Weights of a small GPT-style language model, trained from scratch on English Wikipedia.
Size: 8 layers, 3 heads of 64 (1 for keys and values), MLP 512 SwiGLU.
Architecture: RMSNorm before each block, rotary positions, no biases in attention or MLP, untied embeddings.
Training: a variant of Adam for these matrices, 4865 steps.
MLP neurons of a small language model. Each row is named by its layer, matrix (gate and up: input weights) and neuron, and shows model dimensions 32-127. Each number is 128 + 24 x the weight over its row's rms, rounded and kept within 0 to 255. Numbers have three digits each. A neuron's up and down rows have the sign that makes its largest values positive.
A block is one neuron, or neurons of one layer that tend to fire together. After each block is what it responds to, as a language model described it from the Wikipedia text at the highest values.

L4.gate115:150107124130141123136141131084104117158143141104108105119093117133140124112150128143120118151123082126126112143100131190084142126152090164120112106104152155113141113121121147121155138126152172105126127117130159127144103107111146117171143156123133119132148117088107130118142137174144109150
L4.up115:124088170155110151133102153144107107094147117130141153152136140158129116155163191172130117116137136187131103104146170118160141124129126092114137186132098143134147160109140102114113130135124146095168133127076122137132155123170106150100149147113157067103098146135126152109144124092077124115
L4.gate274:097119103129137084153092127105097163133104117172093147078098176117123135124098146140122107129138146135139108157135119147124148128091147121125116114133131157100126094089131160151127153123109112182132105140131133132160121102164127144143149117096130113129093138158130176141117131156151133079
L4.up274:127100088154097160126120126066135143139135123134127154109096170105122156138126110134111135084137148175147136169128139145128148132124099191094122104136183135127194102141113112086133143142112102145134122114115121150154162141144131134174122148135168098117144090128132141084160123167123177149
L4.gate439:137133144114089092144146118132091120127143100147129083136115136120172100095175171118096157099112149146134085124148131136131177097148105147118103155134125159138106133097197109146125173100168119119118114129109112158135139117129095183131141182095170082152150145137137128110210162110138142129
L4.up439:119135136129107138130090143103149128148117149150131116120047090133157104122144120075129113116135170142124111121137137104127107091112093120127098110131120126136122127115128124106144122086132137131131139139130115134123146108147112150141112140118133104170155129120133166151108121087131101134
L4.gate448:125146099135118134155075126121072117109124149117099077117129155137139096127168137141130145112107141085141158112102102085137170104134114144121145074121161122133108136108137099120111143162115116117115130134139096115123140115143137096163114180129134120150132164125143128122189150162112129150
L4.up448:135130120114124163166156166097118160134179121107162119121115136112129122093152138164114121118154136124146139164179174085158153130155130125178100130119125126080102115103166151181091122096102144115119117133068183176152138119122106134145122142154143111148149138124145172116153105108112119125
Responds to: Month names in dates

L2.gate11:160124135125098137091100126132137142170137118129100115122159126113108101113131125143131154164124105134176140143138100139122157117106126154116093144136118121143088133146140134116111111175144096119112099112146102178094176105156145118114152152147141100137169153122088141128104098134133142138
L2.up11:133125147096119132154090101092123139118118092141158153108161148173139115175141142118126125134107100102132180161113111138126076160117116174123106086125084120156150133148146150129142104142167161118105146155113127096168124100103066105113147086108143148145098160176088177102109135094132110130
L2.gate14:158138133157099153080120134136157146105126096116065138108145133130102083176130113123132131104127150112161119138128147144089109119113125129108102143103122161148109156141117122110185162083108109126135154117134107140076118116115164116128150136112127121117140107096096060133118140109182131151
L2.up14:128147145142168150097114114136146143146121136145168157105058121150141115096080126153098125127150125136116153115138141161129140133131148119112150139102146095162140141103156091145161145146159163165129152121147076133101078109082117118146132149150119090112129152125142159131116160108121154154
L2.gate27:143088166169134148139125105110145112109115085111160133108104138099175153131109129127139110114083161130156128157141152123112153116186129111116127103126142054124137125127106076107134161073099124161152111119124116135146118101125134153103130153130087114154136149117109094157166183094190153111
L2.up27:104122149142151172114120096141132152106113085154181160087114203142099092107141123149100146122117171113139186150135112127087146140169159098114129132130122118139124160120121145113119137108096085101116155152097107120143119138139165126158121090111138149134154162168140097073105111141110129157
L2.gate32:127132165180122124122112139126118129097155101144097117130141141119098115150117168162162123145100118112142144126047127116186130131164118143096111185157113088135127168120154098118123100139185141122117116108133109117084090091108129162137133191095109098135088139130084136134151138140121079134
L2.up32:124127110164150115134102141122136128088130141125182125110125117146133085132164149125101164107151136129105098103155133099091131142113119124112091115110141166123169126141141156140145119110119104097096058152116120125123082116181117167156113118115119132084143147132122083159110130120148113131
L2.gate84:112136176155117145073133114089137155134121088131098082134121147142134112157137140138121108129137129103150117127124129165097153136169093113100111135129098104094115114144143118168123122136148094138136119125104122136125137087170104112137141157108127077182122151105105139142130127113165122135
L2.up84:094135137146135106132153078153120122114089141101146132128137126115150066117124134177118120083154153089145109117088096150088135100127124143137137109120121101137093110152179102121124151116109162109137173132119124132125102115147138100159103114102098128132100179156074108099152180140151098122
L2.gate198:133166151125123103152098093130089119115133115092130089145105141116167102152144129139123104129080117119169124115135094113116165119093155122161069126129076109148132160123120144105110132150082109119155121135096123130132127120163140089139094173169083109110136102135112098148163112143137159134
L2.up198:116123123105123161143153136136171106170142085145137085125100131124131121118116144158182093129128125111134114120118103115142174099110098132063122135154169095125158137092124142114150149135120115119161120119113160170113123121125173097107095127109142120125125134091115118141075147116129125180
L2.gate254:158164141107126099135116113159115134115100085137079123153122137138118107095130153141114142155154152093127111201160107152127143105159078172048149106172139125142110124165166134142122163143120128101127167112097119090135143100101119136116161143143107180104089123136115140095149148141129127155
L2.up254:113124131132152151126135143117113105161136115098142155138153133069151107131133127117136142077101138104106073115110133142136134146110130134105129123112128141158145179116101116158104144070159156136115137144144117119113109118090160173116137128151144129165097142089128140137148122153115057121
L2.gate315:148124136093112126125152134128107119121117156161121139197109104121128149097182144135119157112126122105219151164085137087132146115118143144131181115156136120089120140124107120170090146120145143111104139178119096161121147090141125175110088136119108158137123129140135119157150125129090175133
L2.up315:155148136148125150169124071131109108089155137168134115126117147129099152129131140147155123120127112104159132170100131083143110131095126128143094115115138130140146154150166085098127145137117183117152138168120106113142120147087132140144114128134087148124134151171071116125163133064128163147
L2.gate330:117124169168120143108110130128132090133135126153138117094124158111113124091155163123157101169128099121132079106137102139108170127146139127089125123116165094122092110146127132160149123108125091152089145107091082139105148109199162164192138129172121111146110134174136124144190152120153095098
L2.up330:109097157159148153116154092133163102150114151145174141094098168167123136160148125123154150166175141112137137124145113124104151149146157171112143145095131073166118111154128120153100159128108130115093110127103123122075128123119118076173147168151120096164120168146092121083165145136118082115
L2.gate361:160097118159116114150126112108108160115124124131152115145116083110116092144159112104168129133123138124158113124134122146090146153110135137118080108144133120155100119112113095147136105145110137141129134107126143128172151126129094137108155134199135107149156105127092091150144149143151118140
L2.up361:131149139073163162132157163118137108152147141170141126118089174089129085137132125088113145132168110114132131152113128146074159138140118074152134118109077128120119120135115104085153124104114122106156109110146094088159115115120097086123165129127174135152140094113118120091106152160086126105
L2.gate386:118159093085131151124133161166118155148110141142100111120149102107114127080155139122162113110108152125126151119163115123126112137174165128162093109104138074084143134118142121174115146155106179131135068155164108159078128112133121112112113167126149169127115149144157083173128135127105103123
L2.up386:121136110155137115157154118118176128122126085149106125096160152115096146143143114107173122084120147124145103093080145111127136153173116162165148166133113096102134135137128126150104096122143119072176118134079137129152160108135137171138100124125149125170094139120120088138143149157105060118
L2.gate403:142114162145119121142128119102157148117161116124144093134137112099114149114110124124152124144098148141117126092152090175121135143145110133118079130148073129123099128103117086176149174159130172155141124134110114149098107118154127113162122142188130144196145120126098152134109144114116100143
L2.up403:130158165114151057134129107098173120140099110150131161085146130151125169158079117153116135141121151119151142157109167120111131146103133151128122150156138120137162158129123113125147126144108076135111109144108123161117098118095124114173121133146175189171108108115134128187128115116123127152
L2.gate415:181114124134110148056124086148142102078157122095091111134109138095151147128152111133133117118171138123154180124104129104120147146126120130112172139148136139143150105132091139138118112119129150132156098169137142172131122107140100135134139138132154098140146116124126096137111151165126135113
L2.up415:152139107134118118110150127144121099127078087148092109175108176089117135084099126112094153067124125094161108139135082109114127100179149120154105112144127097128134095131155111125117161091119176136102167150111099109118133103128126127138110133100115079107125136132134098168098124133161151155
L2.gate437:159065122137147171113135158143162134136108112111092126100146114157139125151152149116120150106115130125135127094126111170093154087095132118126092188131145130079146086145092126139146148106129135120118104098127114118109141052164109129103095156106138105155087136109131117090146141138152132084
L2.up437:148084121153153133114148155165119112136132118116138131129155119196118144124156118128154159092125142130093139118185116122108094113102098107146068127125112144093167112135139123114096119121130104093142106095140148095162135129161098118098071096109128115133110134119080121103098147109151143126
L2.gate461:120131173137153087104123137155118127157160141186138135132120138102117143077108112107100124122142126115119111135141103125112134136124130100151134116078115110108107132114101127152100123162108123152155127118112086109101141121111168089120162148136106170155154180101114112124095137150137151090
L2.up461:140092125117112125123135120161127138086109159133102090157117135158107108130165138140121113101161187120107161157148094099164086149131123057108115110125124161158111092156152140142150148077129094145165155108084136100066139123157158129131131141193120107129151151171116107084098117116126130095
L2.gate489:106134128099119147107130125148118124163076063164093107162126125113096115136093144148126094131088103091177129134105102125156159122119144128161149113147092169117140146137090149124105100143154144095121135171174115121083123112138114125103134098133205144121131130113111139076172131110111131115
L2.up489:135121144159122103166121092168156149110075114144111119081088157126117159177156129096104121142141161127089121137092115122108177126107115098132171109159119119155116122162129106119100124161138114132126154136106158115104125121109152150153128112145169074156100143132101120110131083124132152103
Responds to: Born before date/place

L4.gate12:163110180173140118102102157115162111157092139131107103107150148094109094177102123139116115122140133101125108113078137071092121121152136093144159104134126146121085119111130140162167099128149129091132112083099132114168113114075118126094140132114113149145128138134105147137121112123142172155
L4.up12:136127138165153137124130173137116092102102125123112146135113121123116131139140112113103174119155116136150093136134110146114145128152139116096089114175097065120130166117083120123105107128114130100106153146157163089082143126099169152101115122100165127106164145129131131159146103148105136113
L4.gate129:126106114141169151124118164123137158152122107138116124161109156118169127099111168149086162125154137131144127168132103126152190157165113122136118141101111093175114143105104147135137144110141137132113149083117120123119086098117134142119140180165109139184120158088202108143124149145092131158
L4.up129:141129115126179117158125175117143124108127173171148161110152126090147131137100158127137147124125095141127105112083146091110136101135162116119123118126118155144150052116116072082167113147157118143155139133127137086085126107098175148111132102102113127110119134159129141107123066113130102137
L4.gate380:157092092160114114155157133136109142129116079121084153094119104109127129080097111150142102096129161092152105101129134139096154113133157119114159135132157110142106144114066143100133134130137136117090135102137106142089167127117141149136129133168135114148151103160115134133111119152170135107
L4.up380:160110142174144114134081113113108115153143136123120125156103122152117109114136117161196105146123154109144125141134135123147120115127143165123117130136138128185126126115096156127124126131173149095134118130050113148129124136115108111095178136177176115158151139182123146139130088128117160139
L4.gate412:101103160123134150084155118138132147149108125155131146119126186135136144134145132091116139115111153118142107111127139106075137134132155132124081137144156083106105126126103079130150147147172127112131132140126117131126179096122171106122144152127139140140155140108167151085115154126120191121
L4.up412:120132144079153154114109133108091160163125125081149135147158106130098143180109127150112109145092146100140126133132117150100130151085162118122078112105150145146145095121150168162143099113114102141107116138160112112149114126071139124117156141169183137128137176140110147084129146128081150095
Responds to: Pre-participle adverbs and auxiliaries

L3.gate345:105096149140139116145146143094130090142131092150080150137132109140111130152124088140170119120072132101155116185099118141099138114118093184130055122183140134161151158123100120124148148112162110124163108125102122120120114099128126154147138146140152112147125111094096120138103159162149113143
L3.up345:125146153174136129126151160126113149194141115176128095126120113104109139153104127152110164166119115122190146145087106119155169159104122113115115101133120131132138156100099138155117132169149099099138115129170091173102106106135100135173119127104133124131116133107107136132105153124114079140
Responds to: Biography and sentence openers

L2.gate62:156057074171111121119172197162125145133130110124124115114120102121145144172129145141132139129158156160136126096090087108128145103125161120113136146137154171174142088099149126184142086143155149165142146117159084127142131114119118099149146136166143146117090108150139102135173167149101101089
L2.up62:151123132121158127103131117127176131113160131160099140094101100160137132163158130145171131137120151099153138136083104102103140160160109154104165092123121125182128139158137141156133109172187111128150129089079120105133127134132120153140079130122119133107150122146157108138154131127114112088
L2.gate94:101114116139138161111115150137140107115100083139081113124145137108087109096142143115103140131134146097156118157099105110132147128127127169133090095148163173149119136121107121141088131123143161129085151131134094146119179090106151157110102128138142127144100090111123130177155156148118107136
L2.up94:116120120122120108167111099140107089089102165133125102130194135140136135122102148129150127157178127130111135126161096145156121154099122176110101096132130146177137084110131166121142150098165161121107145125091149102134131107085108149152141124156163061139090142126111108140145125125122110141
L2.gate128:101096109094131153159088091138107113150082116161143140144103136122150140132121115115144120111102133088132133134146097120149158157147117113126135126145149091182117128147162120136120145145146094084108179108141143142121155114155111131158130101137149119127164119139135097152128155163159129098
L2.up128:111136137145117070164107099165152137100088098103090112138110098133158096115154119115124146118133138128118147144121083157106118106126143126115123119118151114133109119145102120146154130104132135140092180108154160170086179140137092152134134136159131120138120144150103127135106125149123142195
L2.gate203:125094114111106120133089134130119125116070172127111143118146140105134146146134122111123099150103125135105138121166117120090149183162104130135101125130115145131135193123110133156129138116106130167119133120090120131087158124145091145136110120136139104061146089102112120143136073137130141137
L2.up203:157074112119126144138142145097142138140098138132155142083115123146110130117124136128118124118139162090156099097122138100137135124099136156147118151120149149117130127146140139136135145169142137175069124146112091099132158122118103124132166128121185168114104090157131158126123122142195109129
L2.gate241:107136164118113135146092123128083126172124150132133098150140147109152155097139132073124154151129100111166139081151074136122133122140119145151120107159127158153119080108147136132117108145104129147097134146072124119161128118131138133165095122113147099135122115152132119141183139091148166139
L2.up241:137163103141145125086090116124148164100172122141088134152154125108173149120127136148142113150106136150142111134144134184150143108141088136142145104147099147100133097145137151132104175096070158081122118107106141101144114137137110139101115109131112177146128155141162131159087139119125103118
L2.gate261:102108136138135137114142161160162128116116144106156156135148135132167148086103211156139145151124137125179115123143132157144128071146076109105080138113157117104114130146170082138154130107130155117123154102108096120095127107104120130097119156153163098169112126123129145102134122105123105141
L2.up261:093125140137173106135108128161126171182127134103111148112145145125134134140089109120146146115124156118135152116136120151080136120133126131147144084118205124127154135114126144155104107103148149114139092129159105094121096157105137172133078103146105160138218143127139124126072133132156133140
L2.gate273:122128170108079121083103146138095099144099129129097068151134130116106116111175127089136135144095138137114133151145123147139146121115163116114144103122155089125056120066115114141122163112119155126093124152163111125121096125108135101121195099117107101123165139154114160150131109166122139120
L2.up273:080108122098119113133143120123098143105151148118088133085110126153129139095116138147128123118124169148129111102167097124114102132134129091074155151166114150129094138117162188117130138122131138149160153112129088158131126116110177119136133115166107110061128106133131078139179100166157075149
L2.gate289:131138136136104112106113096184120130138146100112136090125123196113100092136111193083144125110147127096150139122129055121121228138130118136102122139113143175161101140156147109137113144125104123135084150137136099154113103100104147095138162151114108139116114143136126148121128152111122135132
L2.up289:136147146113096142125111163123091132113118106074116150147137122093122105135149120141136119087119107130136094158112163165150077115137087072139148109137129113134115164120150110117120124101154168133134103170165160125124130162169185139117106127154095144143161088134142124132160143065135137142
L2.gate295:128090200090140118144118134094095117124111103111114140141139117158104140111110152098119092197121141114157143105128129127123127140112115123058149108139110111101149151141148143183107095090151117158113108136142089129083102099104107110139095110126113119150101130120099109153113150090152137170
L2.up295:108113121101121171155133142149118124147091157123106094119130141148114133116141145116105159131114161146048123089131135140130132151152115103108163155137113141125140144078149108157087144113166144133134173145120137081123168168175152080111160106125101124147138148053147149177129154116101120106
L2.gate356:111122155118136174154086103138178135122074174103079124131131105080162131064152129158109102145120148161108155085182131160163136138134106146087106141144151107147097167073143133187130132096113088160156156107129109153077156124128108133156115130154124139144131105081146143162132155140094151114
L2.up356:116122163116176099138112168146140097136110081160134158109121139129121152117160149128135088126137115115114152125111150170105106141154144125150104115141100132132136165132203125158167150129151156124088124137092107128135103147130144111088129146125134152141134132163121136140168162123129120144
L2.gate368:148131140129145138067116080197115100144112127129112143087097140110128128169137108112156085148145120136119144132138116169090151108130126127115134116139154148149127148113151097148115125146156112125121113124136126127139142126115120126057125141109162155150141110164144138135112076100136140120
L2.up368:134123121130133120128115135127177141169123126160142116132129110127090121115127126143137120153140164102131100145157155121105135159157149147125134120124106127079106098131118168154198121117091082135064113099090083164100107141148120181143124130121078152139187096126090172187097119125119115148
L2.gate401:103096081129139137102120127160107180138118093156098115140113136125125095101106142079105127091112162131128155170128100104112124131170168113119106069131135130137149118095092120101141140135102138100134127098182126102125172121131128155075123093141179094112125149127118132126109131167148117121
L2.up401:102143092129129108116066108096125145117145101124114136163147155140117082094133139101081124094103127126146115112147146156143128128149156141100137139102146112172060171147134123128131181134128132106112144147140124150151105125122117147182141134129115150103150123150131114142108157151156151160
L2.gate432:163114145105123121105139105109149131164087085161118091109140121111125118107161129069153119139133097121182143150122109141120162155129140067126147136146117140148089094102130118172147135140115121161100109125145089165091162117142101143115132200139108125138134092126141150158113117131111120183
L2.up432:167142064143149156170136173148142110097117095170103122110128131108128092085107137076109143081109130145120149144101150153111116130141172137109095110132083190112112103088092117117142148096133169149094147167134126110103164107155137181127132124124124140152138098105143097145148166143117140103
L2.gate459:123093131118115070128173147093098210147119138108112150117127084124122133158106132113140091118150100147132157123105131098087142077112098125134156131152133145153101117118132107145138141147109126162159111126149138141122155102132112121151114117130137103083103116141150118163135122124131138134
L2.up459:153137098073067107090120123105103099109150113111098144126137113163085113127098140119107091131107142086140115112129113099115122150089107105050087118162079127122149113147153150121135168125162122135111118135129101130102093122126156146134091120111157143088181168135145157117099161090168135138
L2.gate465:153124167099130126104140092111141123129127124157100079112133139112105087103131145143144131082119153093156093164123065127146158094151129118094111192164108170138098115119121156154152130089148110113160137114132104140098150098123114148145160093128137127081155152142104140185118139127136144101
L2.up465:139094112074125117113150153123155098186141104133125111155101116092067114112124130132155165080134107088133108160119084107119118158122147125142143129170090152175134112150132083130129156116141076128130138146121108145073158139134102148110161118144148121130160154121098141172145120116147140143
L2.gate473:121086139118117103141092141183101110121092151150130106159160144089161126111134128115092108172151128107157111137138127168099183144125123131130136127140138093130156143181126082135135124133109139151143116149121084129128123087121120103151107125131168122134075150133099138127156101137189136181
L2.up473:141158088098166111129093120149165114119142169123168114116127125100141094117127129090159131154095115138112110145118140117108145139107106134095138119147176114167158164111122113119106075128132091125148169113116159130149129152132174106105148108153117135151129139147146128107174142110125141163
Responds to: Mid-word suffixes and "be"

L3.gate368:122120138134119128093174100163111152108130131082138147166120137126091157134154129108129130172156120141107093096171105139114130117134085123056111106131122132112079109102129153161103084117112146122132141103156078188104142132089171108120091119143136116146150150133100129152133147122162108117
L3.up368:150111152130148117099120143148117128118104123166146105118172114129128104135078146169122087104118118122177117126138117139152131062142120098120100135127123129122140115133186064128135120154098119082101112125146132095118115135056113156164141110119142128118131116163137113158120134118093104120
Responds to: Adverb and time-word completions

L2.gate55:075154167135160112113129136111160143114158177119137101138114088135146141166155127137125088168113141118098124131102142125131154156145127137154135132136123097147127100166115131185118129121155115137115161149162154141120114099092155143102155127109157076129149097192145102158141119105187128106
L2.up55:101144138134076172131112159150119177144125115138122097118117083137110119136126138118137101133124142087199121094077128122115111132151136126134097157115107169115130137106120108094163175102106113129133125110135126182114121158138146152099116171097137154136161112128080071118152122115096143145
L2.gate114:144130140135141132116126173124124123111121146130138136112167117118078106083142123136134142143129146149104155117154116149138124124074169136135152163123117180118091123106123119142104145124122117124124077150139138139116151094099093148114110147150124120153088136126140088109080167116129177132
L2.up114:148112119104159102093170159130141107141116117154148150088125145117127144092157128136121129141096145130087130105139072146149105164143121154111135143088116137113156163109127156144132121076113149150129116105162151141086144112168129159105117140111119116148079099154109145106113174144149090096
L2.gate118:138131131150115115126093135104115147147118143128128154139133153118112125134142135108094098136100104127122139183176107142142105139115078111160147121105106138120141166126120175168102196122127110127117110138120126152122139113146175097119147135168130109122189112158165151162078095129150153154
L2.up118:106167104147176109144170101121145136139160097166168091142149135125141147123153130112139151122118120142126138147130153152136116138124115180114131148127127120116088115116134137118121159113134135103129132108098114161153109107095141130101105131095125119154144188119135081151147136159131102152
L2.gate166:105107092141158163113189179168145127144149090122129161098104109102158117128130125110137128141140141109160132126111119118075159175105162135079130144131115132143127156123108130133114117100159149162135094160137098122130120100102194152162091175141065125132101122129144122156134151137110111128
L2.up166:122108128153146114132136163158140167092126124133121168068126090123118155086121146145178102114113170163160147094119147153109149134121142116116137152135125126109111163107093123110116153110168119076178150141104139124125136108155173134136112122132137154137144111173133119137118111101091123135
L2.gate180:110115165152119105089090122134170159112140122100110116095129115102069106136150146124117143149068111145103134147118114147117154131126117123130104114132157105075073145063120149140171101133101145132139098100115117173066136101104117147141168143155102103100139100120135136116127123138089177124
L2.up180:131114127095120173125109166110124150149117097129122124163107125139120123129135137149109113097121114121119143127133158124160114109145133104164126140100119102135112095121114146155127125122123165114151170111050164125118111127124091131161151134109167124116140160152137117133125100092119172190
L2.gate187:137089136120111146078143178178114084140073074155119164142148144121120121106144143142101157170131157142142129105102093128129137098123127124098151151120109131131141141143065118144121126114105107110155172101166125132141127110135139117145124132114171121170110142146097165115127117147136089076
L2.up187:107117146128137127108118133088115125137096116135123147087133137113097152134118131168128114090101136124122117087110126131131110108075148177186151148127134109125141166137100137099132121159125127138091140154136146129173132108133089171191145119126179154099124110174145094138145104157107143119
L2.gate196:097127160137144095148138144118119075092138079126108058109155140134077100087155114139148106143145183130124105140095098112125172116105142062118138131141165132114083094135114156157120126112126133127143135115099175169099107116148143137154135139151146093100130146169156121126110095128132131106
L2.up196:143151139102117133152117134138142149113133108077156147109154096163100102137113141149122097157095114117054145094132128153120134124167138130134120147150147163171134163131092132135088126147128168133111085153104118166125156134126147151122141129140122180104136119172173091139115144147154125127
L2.gate234:100134148156096106104108131131115173140101113093114131152135143120147092112055127118127145135078137055196106103062144142130159107165134118097122087161152101153117142117074090129099119162141128125167123110137095136123133116106089138148096148154102127156096157132128116148130153113124101147
L2.up234:160091139126106100144155117106115130155131143109162124108137105104140109159116123100145127128154137108158128134123139194131126178125151125145117116132151152107133201109097105127114112112125115128147114129136131121085121108151147113130101116148125144134094162120116107145133108085101071162
L2.gate237:109103128116132113115104094095114132105146111104151140112138118133163163130084149111154158150155129128184105164097137128112154110098136129092116107100149114141157133168164151110136128186146121121133110117147096136139099095071127108151122131161160109094113126139125122168158128145157092073
L2.up237:104107181143141118142122090154133103131147155127092121115143121120109145174108127122157090134103123125136113173120115135169118097095125159130147122119116156139128194161141115139092101137136115113136109139139098139083089113140119152169112128143160075145145114140050087155157121128115121104
L2.gate265:089111181120115114143109114127100117112175137136091086162077130109151100142134136088132129092133108112104206117122112068113144124126144148103119149170124181133156107110136107111158157127135143125137157146136090122104130110112136125141099156148068083118136129159123091103132134163115146112
L2.up265:139117168158125137091156120114131128131139156071122151085107111115142115139171143131122124108154152120099113136151163151149108072094171121131137162163129089094116103116101119142116124108143147087150148167147126137117116095157106132106130125116135150126122138151138125121159143153099138122
L2.gate271:149085117155129119147125116145116168136134105126139129087121113114149133115112146101145146148118130141130136186124153165160162101108126136146115106116130121133144148115129054116110141140131141148171122117135136147130104102108154117111066134131123174102143123149136119119110126118157161098
L2.up271:099118137143106122161117098134131145146146134177107128120107107124149138120118107095130133114128158127133149148170156125157170121157118176129146123111137093149108126130177079092145146127152154096173140081093117118137092096112128066118157175150135126155148089108116115133140109108095157135
L2.gate278:130085134113122125089095100146182128079113126149118156131097147160120119097134159112135116128079125089153155132107134157160166100152143128058155113171158110150130153117102122092142122130119105124136154096085127162135118119111130137145112135091139103122109160140141116149165103120079170111
L2.up278:145107123137104127110138125158141126146146127086164138112113069087107127102130094143120129094092141106143141133118063098120122197115125106113099102120175125127131126117108097105112149125138143109176104123133116170096128138125137129128113141142091098137158142149135144130154128131098165084
L2.gate294:152155137163111134130179141101128121123133077104093105146136111122116110129090104100133116148121151114144106142120148165129143117120146144122170172137133139133116148095108134115119155118128101162146087186134109169112135124112137100141087140152161122169145133117147096119161178159122182141
L2.up294:149152158143140175119112101120160118110150143148122116117116107158105083144146114138192111102132109124146125179103146150166121123136161151138153106108126117129149099150150119138144119146197155109175100107104127088136113125134159150084130137172090132157192138162098091091135134128122135093
L2.gate323:122114145139120145104131170116150128127170163118105117118094110085128093107132123109147146113183159125129079119111155156119136074113178138125131170152124147161087088117099166118153135087133153105187159106123098109107144111125133138132159119168148123095149126107116086109132076145103139136
L2.up323:151108156151130147175122164124133125135135106151111068105088095134122089183112162108150145122136118117101109114105154147123117153138145151125145148136095151120148168113136116127106078158116144132160173120086149123118137150133141119120079140123144166123123133141097121168115162106141152146
L2.gate391:138111155142158139119113140140128115148126149141117124106115144094092138147110147097142108145113121140114131119143132069165136119113147181157135140159132141128164098120121136145149105182143110153155131146126112167148151110094143120120128132136121099168134116115148160141131116133122129063
L2.up391:108086118070127128114135148175155103133130117088132089095103119107137061153149143127139107097109159115135150151125137105144162157129167083113132143151111074163118137105162177121141135108127101133157142133174135138121140142106117135155106180158132119135160123125135146152109182145116144150
L2.gate497:139138124122132169108115155109134111181153101125155113103083087110134121118144101107136116146128119131120159115153121134083125186103101136129123107124151118154116112087101081140143137142146114182156101097147130167199129112114132146143099143133086124170144163124139113152154164102141143132
L2.up497:104140116084140132120163095168081093095131137108136109131149196101155120136154138090115165076136122142070153128144099140116139117110118146108138113157123118132113131104118152100128120158162134130139165156108132105122144133116109150134154144112114125144110143131134115155086129115175135130
Responds to: Article-opening definition verb

L4.gate47:128159133090176143077124140105123141161100136115147143155183126109136142108127121093139115150098113126158155125133108117160134130119139155111125120098145157136136101097153174133188124118171101153148101114106151114170154106106128135159157150145114105172123150098085138123124114152132148156
L4.up47:116109120122141118138139117162144167178134157094134155137135096073114173127122102125155127109098110106097167119159152157128144103093119145126139114155102122131132140098111103157138140106132135124130091150098096121145095134129107113084115106116094089186135156132100107133110128088102155116
L4.gate223:135121141072152153114125149142123136171137134134101100100134129101081108175135144122131132114082113116139124106087120146119135156129165130140132099140133122102119130103178112165174126159140130132141103170140155162105128092103157078132160127122128142142132157126138135126120167143108160127
L4.up223:109166095131153170141153116133141100119162143114117110119160130112070151127172128160121155164142115109128179144157149079115110098180139091121146092113185102115113132122161106115133152155105099125123088168119102159115118141120188121077094112129167104126134121182112121141150149108129145178
L4.gate379:137141099141126180118195127138142107135132091106127102138131149130119135125182156125121108145157127115168135154138086130147140096144145165092089123120120099156088096133128138141117134088136176082142163135179106182116127102138123127098136158106137037149085139148104108131154155134141103129
L4.up379:113142172116084102185066107114149119139132125162118084107121109114124135100152054135136182106162150097114136148156127153130114112130158141110110117150139143127179142115101140167139133105086121116137151140143108132103105140169104137130140125136156070127126085106160079113152107165107111134
L4.gate451:151145108138156082142116105140123097136086067124143131114147164092100130140143148139163130146106112113118138104131133153169100133129134141105133139136143104159133137108145134133135111134137128113102170112090132134123158101093154128095105143132134125155111109129086107174160101093141117136
L4.up451:102107115077137174120186159142133081177122158150155161142124153114091145175115161081137159107096108098147113097112137130140127158139109084127134092146143107148152131098118141108120142111158118131107099091093143132143122116125152124131141155132121159178087143117093124141117119122126132170
Responds to: Copula after subject

L3.gate309:119183127162152105104110148142122134119130111143110128094089142109144129156121154108145128150076141116147140125117091129107136156127133143080127154144098114124145125121119115177164146143113129125122132161101095168112079116184151124101119129106132124116119136141120119091147127134122109154
L3.up309:124110105146156167099154103136127183158124092091086125119130132116119108122149105090163100114162131146148168098113126115085138136126169155159145144114177123127117136154121173193106150105125132148107140169102155106115124148119113133119134138152154107156166104113127125101103104125139115126
Responds to: Tokens opening a complement